MLP neurons of a small language model. Each row is named by its layer, matrix (up: input weights; down: output weights) and neuron, and shows model dimensions 0-191. Each number is 128 + 32 x the weight over its row's rms, rounded and kept within 0 to 255. Numbers have three digits each.
Before each neuron's rows, "fires on" lists the tokens most often at its 100 highest values on Wikipedia text that the model never trained on.

fires on: " from", " throw", " From", "(", " ratio"
L3.up52:121190159049132150135119183090039174122118119131174035087173181171133147145127143170100146128111122191107097092177147152129128160155136093137115105118170100163124140147131128150090156136155171122100125195140068143130126129157155132099147105084082113116177120082096093088067083129150150089155178106151169125131110160156153072137080110141128152170130122113082105135176139111117050081122062182116118171151110126146122113115138168145129131113158136103096191155131142097133120152088097163093083088132102131165092094029149137175145125153105134094162095108137122116076131144092127072
L3.down52:112138104148104126123129144165128154145090125105114034117155112138108153128175130181069072159145109159086099102103108134135153156137118169153124144137144161144114084143164085171163105185096118069091142097119120164079140167133061126133125095078138121134146156107127076191144090097136172077186097043113130102126102135127106085149164133138114150117157105102098073103106143105108139151135114123160103130127181133087101122125157179134105129144174116126146191119119147097150104190092079128098067163147092111132097164100115103136152074144131142153136112132109157173146136150105117098

fires on: " and", " to", " –", " &", " —"
L7.up254:097086101142119100162168151163121083114156107130142172121122135184141110160150123172112162112100145126126117146128098129091184085068127116132190126094100117099155192109076143113187122115128190167130136148180140087069129118130101180121165157166103148107132167156145135125113152174142086160132127146070109178157119178137136156126126085105171135170161205128134108124158159119107110179113174113074182122176115108172183177130149085141120124102097122190102085145097120107157135097139180116122141113140106092130108125110137157125135107180163198098115146117124106059158143161146145105
L7.down254:163116151195178158179136100150172117118088141183153176145184183175103101076108111158136111130149106079111157137140165200153097113167117139170134106124155112138150151108164155102087090133109069152157108072118177125123095101167143108145136148141127099164135133098125124176095155157103111150150153097124153147174100125181157139118145187129100109059125120106120097132126130155113164101159102148143176113128129125133133102143104132111160177147131136155201181149101112107049042105154143151069101133105161129128141152177186124173123114142128125095059154152119107128148191205134118192

fires on: ":", " became", " began", " started", " Bank", " developed"
L3.up910:097131134170082126133110133125110185100153133129128130163168097140069117071105152096129104153104120168083128197072084107108142094163147124155133110093095139134121123138134098116167159154088096150097129120170100182133098120049061106082112163137144095101114159181058136051170156179162080103136077120141131144141049161153137123118103137149164124095120186101171159153133143139123084070090146137156121092152103087132155171079150084121204153167084173176125229149095111119143113134157084139170165158077163119131127138126103081189096095089122150130146094163070128112143123134144154135
L3.down910:096131128094100121154110154132132150095164183112109078138140117076087100035178232108129103167111172176130151131129162148167139186167109133090176097109134161131164195123142093137118133075089068139132080173100115138152084082153091154156102115143148122149080116159110166123141142145116188134143062109148152118129087081143155130055174128090161125123108181093163121103097065134115160131112150148125080133160102141097158083164173093167063176116115189129098186117141103155167201166143103073110091117146133144116146123077167101120123156120169057117095135172061133096087151124102182097

fires on: " a", " to", " —", " |", "\n", " –"
L7.up1730:123150136109143126118111191108121159121083184130069158112142119146146194146138132115112165150168115152071151026082091102159123107152132185074125139129134084121115251160080162122146183128117125079151129131160147123098109133169189183127116082188086109185081173106156140109120159183056167120175113110151144178121168092105121109153164127145211115089077228128135110117069140127104116055120127112129113060143127144099203107134120130143153181117051143127109089148131108138127101124079080150126181161165173151162093180155206106127095098134182163133170157116119140110086167162156093084
L7.down1730:128126133127128148079149147151137127147106187133119112145050110164122142094155142156101147130161105079109117165162125131099194141153151180097169138069120094138119133137151152132150094110113110124126116135098132068105144081131081148163134077131183153097109117118112158140178155184084123112140091103129118186157079094094133067157165078128115113115167162124112064102121159154186130106120130169076060145179132183101167154099152143115190128150125083083113112093121097163116127110069132162132106106150060135132101122150110060077130084094155149095155165160127129137159190106130137077

fires on: " ", " T", " B", " c"
L3.up945:065141109107112132095133054110144110167118144110164124181155132085053130120088154143151123096148108066090106112116141068133157082042099098177178088173169177146106180188082072080137130111127125119111181065089180088098120105155096165099145105111170121170094149167133112145069146108077135098175162116171157162164146164108138180111160103160110143147132119137156114161115160163158146149123111125127138105116075087122145098160166110148140086123098106111136102112081152072153143116144077069125112146124123128163142132163120124145129131093118138164140075170134131136160146114111188133
L3.down945:128164166098164166126081126172127114121043140110150118117120129055122149116153131150139126130108155172111117159133139111125038135121070159083143190134105120131165154190118125141168157119063124126116137167164152131083166124101119142186108155108160127125142178185149145145096136113145154152130097137101143186133113152107168157137132123127131101038076090099141088099142078132098097106128129125091138136166077126104087147137129169104112084095134116173210108152136161145137183122119116161136145170166126120167065073121124115132130174126098091130168125154106144105126047116091159155

fires on: " –", ";", " as", " —", "|", " |"
L3.up1757:130101146111145111119116101140170163121108201122093146108130113211141137110088125156114158136083109179152155107155107154104185119106101100161127100108163075144118124127127106122200137102160183170141126050111163123122103142174104135130085093133175148132179192108123081071121097171128107139119078136068152131149166163113132145152183143084131144122124184104110125163079142082155168139096155100088132139158099131094148157162059135118140224148113115155139085101110129135121183203137104139138173142127104085127089131102117143143069134079128160128157098140149166159156136148138165116
L3.down1757:093110154163128166136161088117113193093156136158119057127155124150127140132101137153148140162118157141085135067179108097117082133103123097134123155135156115095125159121180151112147125100159136156119087052129164084113156090149116131138140109137110145119185149177140089117174189151143136092133112085056104101182114130139143146098184148095104120117046162129166087078124134122069152111138128132053087121131171118090128117131145191105114147154178192143133177132116080095100199130119148173070108138110066076148133117179129113113169135116152145074171023173093071122127125119181143152

fires on: " T", " H", "|", " B", " c", " D"
L7.up147:154159140059172191154111117165164181098149131093093159186133079165133116064096127156153158173177187134127166168144125103112156163070127128140109165077144143129084140118114174147112122109152173141123092059138188119157113135120100129094170179058099061164082163134128110093137106105182123100108124144134131157145116160097125186093113116122108127165101149097156115197161152129193149084120111096152139086127081115162161147179095101108094053114089121109137103048109117123172100145145098144122089163174090107139108109179097076126083136059101127173123139146162161136117076163106087073
L7.down147:104064153101141139077185052124156063102070178117112151173123154026137160101148069093151102099062127142127093092124087101182114095175111130141110103120112125102162131101098144102188145142143075177178142113119173092113176139092158136161172153106103188105134116089118145151088099097158086152089122110111104160107131196149153116118104124124138127118131111131111111136114141167137083130124139086140110121122123151167109109190136118107130121120107124190120130164102145163126037175104133127185117083133107075087190126109133120149099126128129085126176082113155164114110130114156183161

fires on: ".", " The", " and", " ", " also"
L7.up1879:152133135128096156216105136080102113102174162127144143148145119143090076190104067125116155132171132090105137140105169143087169130100106195167136125177104053100111100104171091100156144123122158178102103161177129169175121088081072109100088124134051143096167156133107146177170112112077101117094147138066132174164086086158102180106105126112102150126162152149136130148142187089065121116128163141094139081100157115156106143149122185167121093140108182082109142177107180084075158120117146108089103143198153141148075129157137200114132145174158093091082144163152141088124089130076096157
L7.down1879:082155112137122049158119110167114084161067111138138148124089144117146193134091116106094042168151086124120186064084078130094119154141108167113120112110132182133202182154044176117123105120168133163115205121133162187158125086132077133159139142135162110073118118119124161123134142188150135111130132110093128145128159123141165102114105178108090180118112112098187144082180141153061158101111144077102152098057143060158153111112103104154143107071153076123088111086140137079116193142128105171138131177179116225047086119134101119180106174108092173129127115088126098202155142174123078169

fires on: " the", " a", " third", " second", " an"
L3.up1926:113140147146051190152101067139083135131127090087114164155117187144122118098105139131138166125091109180225137130118071117159134094126176184151156118115185135126117150083132129105124114114152091082142114146080135189129123119143118121132092160109093106115162116100055087108149174121135177119139146111161141185114091080187110188112124162140101117098204213140150153150119195136198135116122106075092153116122125111173091138150113122103160133197124181124122089135112110105175210125129103106085082126166197167154126145115144104085129076134088189108124131069118117116127143077124188130
L3.down1926:146097141076171098115133166030138131138085132138153113104132092129083178162107141127090168064086154157148136137177109178062109135166126162109155169166147108094152124186130098132135112136147096137153174127160117142138091167164209139144131113142162130172170204125165133115131069128102107117174142155105122156141093155135193172134166117190149136137110136178103124149140082085093141139127077137074112155145061174114127100115169110142138165167150087079127145163131139139126083108022074143110151155169133099115142106124168177101182140141165168087098179082064153102107152134140154151

fires on: " from", " (", " From", " |", " of"
L7.up187:072172170143087122137128144150112187135154159157164092057116113122151158132133155136099124096184113195131103132140194098154138141163141096146099104106102126112114158137115179110139143145075184084133073099158144195080151123180082136141136081108112105139117121088123114097076150147192116145167176107146101181124152101108098134097144126108103158110103135188115117143102195136100125103094086154178162095172092131146115155082179138109093118091093163152083146123160057129104138164118119182188129111115163084138188159154166136118118134120104183165152130078100167120111158143134168082
L7.down187:133128126064090136100125122145088078162164081093150193147121156150077140191096121105171132112106170102077093138160155139158166102200090158148094119132111130135179185095157120093143205102151116173132182140134108119099144059123071165174144122116179129042092147107149142131067099138126153106071125117189117139194143140183124097121114161132159122115109133138148111105120145098075144110121145094164120137160147152148112145123110176138120091075129094174095142140072018151160084144106116111133123142120129109063115130129089103141160168162112088140169153141115116095159088158127134139

fires on: ":", "Career", " –", " career", " —", "·"
L3.up573:111125082074128101129139174132114164140111134143133133072116146188181136111125129145069149153142075131160114144151116123186178142094142138128079100112081139137148115133095160068154160124150175140190137152155107123172107207120107131149115142115064177086118099134168171119077152148129071179115102112150112133125153135141105183107114155045154134175114183149114125138086097103147160123094116102123137088088118140084134162106107178132112125119095102143134111146194088125105153101136098103169176110123087121076130133175146145157058103079069106134131095119147192143122162125135139150
L3.down573:094103164111131138131086059104112128132098177063154163141148182143141100148124126141165119159136104169143144064128170149070166151138166097137153113121144118123181078137098114039170143126163100187131109159112130139133105163135118160173099136080132166135063152138077130135092211094078133124162180088159121112085155122119161121096104161101057132172098179138150129100081131144078165127121136067052121150195109079143118135105106135136158159103080129073129176090072103126144149070150155087130156091209150108097147107120185095119179118143130089130120123108150130128134098106125116148

fires on: " –", " —", " production"
L3.up1637:123112156170166114134158107089113114174129143073146128161160109112148165157158167151117203122146162092184113120125154095134108121129153191149132070129078137073147148138176134146165128088135124149103046133132123109148074119127136132093130093080108104128132176099114157042126125171171110109132125160177105131137158138138122133135173176148120159118117109117140144141163153140226104208144154129133078094149102106096128170177079160137134167111133125153106113137091134180146101111144183121141090150111126108164121072058172108108120106107085175136121136122130161130103127082108165177
L3.down1637:128189115131112121060184107153134149146158184136150120090178137068095179149192125140171151135101167068141076138195151123106098147081122101099128098201048185155143104128155123132159183116192129122160045109106129139112185118090132139135162156129122131123120088089128119081153130156078171051158170105114086116147120101164174152064152122114148114101124154110124118158149090134080139121103140133135097158162086129125131125102113135121096157122194156106154134103067131137081164146108117117094083156113169130157135101072101124142154135160097114085120072180102134170146181092155140082

fires on: " of", " |", ";", "|---|---|"
L3.up1829:169076165085136131078111096096137182210166157147146116160156102107118164111151038130148157138059130185196117151121141088124124137121161099123113152137159126132123089156115158117096054108158106104174087166149155131106089127154137142119141132080112107132111142143131110104152128125142085142176089148108115109122112155125142139184155133063128119144103168093086089138132101099169163110140184150123152115079130109079129145188122095154140077134173144136078090165068153142119181123124107107125102121079163105133112149096155084178172141056181118167185068156069140125106128139166132155
L3.down1829:148136185143157137153126110155105096149052176182149082140183116147057127109126091153149134163108161200152128144144168142107146140180087169142141155124145193098106148045122131135123088112142078128140072131156152082113178167134088061132117158177165140154094158120106134107180179113144130111106116125115130124131101101120184146115088101104179105151125080063110125134172161139161179112150143161097145196097085118112115109166175094122140166066173114118094111047150068164149075141130118137118180154158131135124143133150156103080123130170177187160133169159096131138119148105150076147

fires on: " medal", " in", "s", " written", " information", " performance"
L3.up187:141102117186142121077106085137088158202127149135130127154139101132096132178122146134100156151157131178146160186109102100174149110076139174108116065124122103110094155141128147102144089162187064154121102120115075100214155137154138125051146105098097114171143138125171192124093178161162169183121102127103142116117119127132116126128117115113115160165120146069152161158088190162114098090165155154173107122088034146203148128145098117134108166185077059178089162180140192067156112234103177162099099095100117113141131113078108155089125104144119069162134144156174172150123116166101107187
L3.down187:108100139091102109131151084175086158100096099154166135103124128157167116167082150110106099128161129069148118171167157148107084112154136140163079119133107092119137171107172139126111111061191087155109098141104181136158128149164123127133182145109119103170098100064132135159100122109119105132074132162126101114089069170092078143108182180144102189121094098141091119186085167196124181066127171126103172119138108077144058164122120110158141130146085111083120108153138045126130142168104126130137116112112111111117118077131073147152168130120125062106178120179103130071077116102097112100

fires on: " the", " a", " da", " z", " d", " arms"
L3.up586:143144091128094158124134132081117054171162165096130117157108178114137141158098133149087163128185143216137110107077128106160117126140156141105179131158150150095099132120104090124180121203124091138163178122167168106148085140101137160137135152130164064143115090147114167096135157139220121156178064179221109051147108127137137152123239087129091102122181177103093114077093130072121149154082116057151155148111093085162081138137062201132079093105154052123086059173123131126138064089137102148079118159130187143144121106095086147059088177084146094106112147146154116114124103101066209086
L3.down586:131131117128088185182140145121143108159065175155142144095116086120155145098062120136092178107106142175156132120176173162154127126137132147150145092108128154120107189186122155174166151162138168161055121094145098076113098151078125132127141088136177108164148166166140074176134132150154133145133099151125144090119093093064153100155117117135139159149153158118129102119112155169091160132104112085058125079180120126109172092110185117153071117105166142197134106140170136103099148082088202194139132116082132179184106182108116175157176099123184056087109122078067125103155172109097134139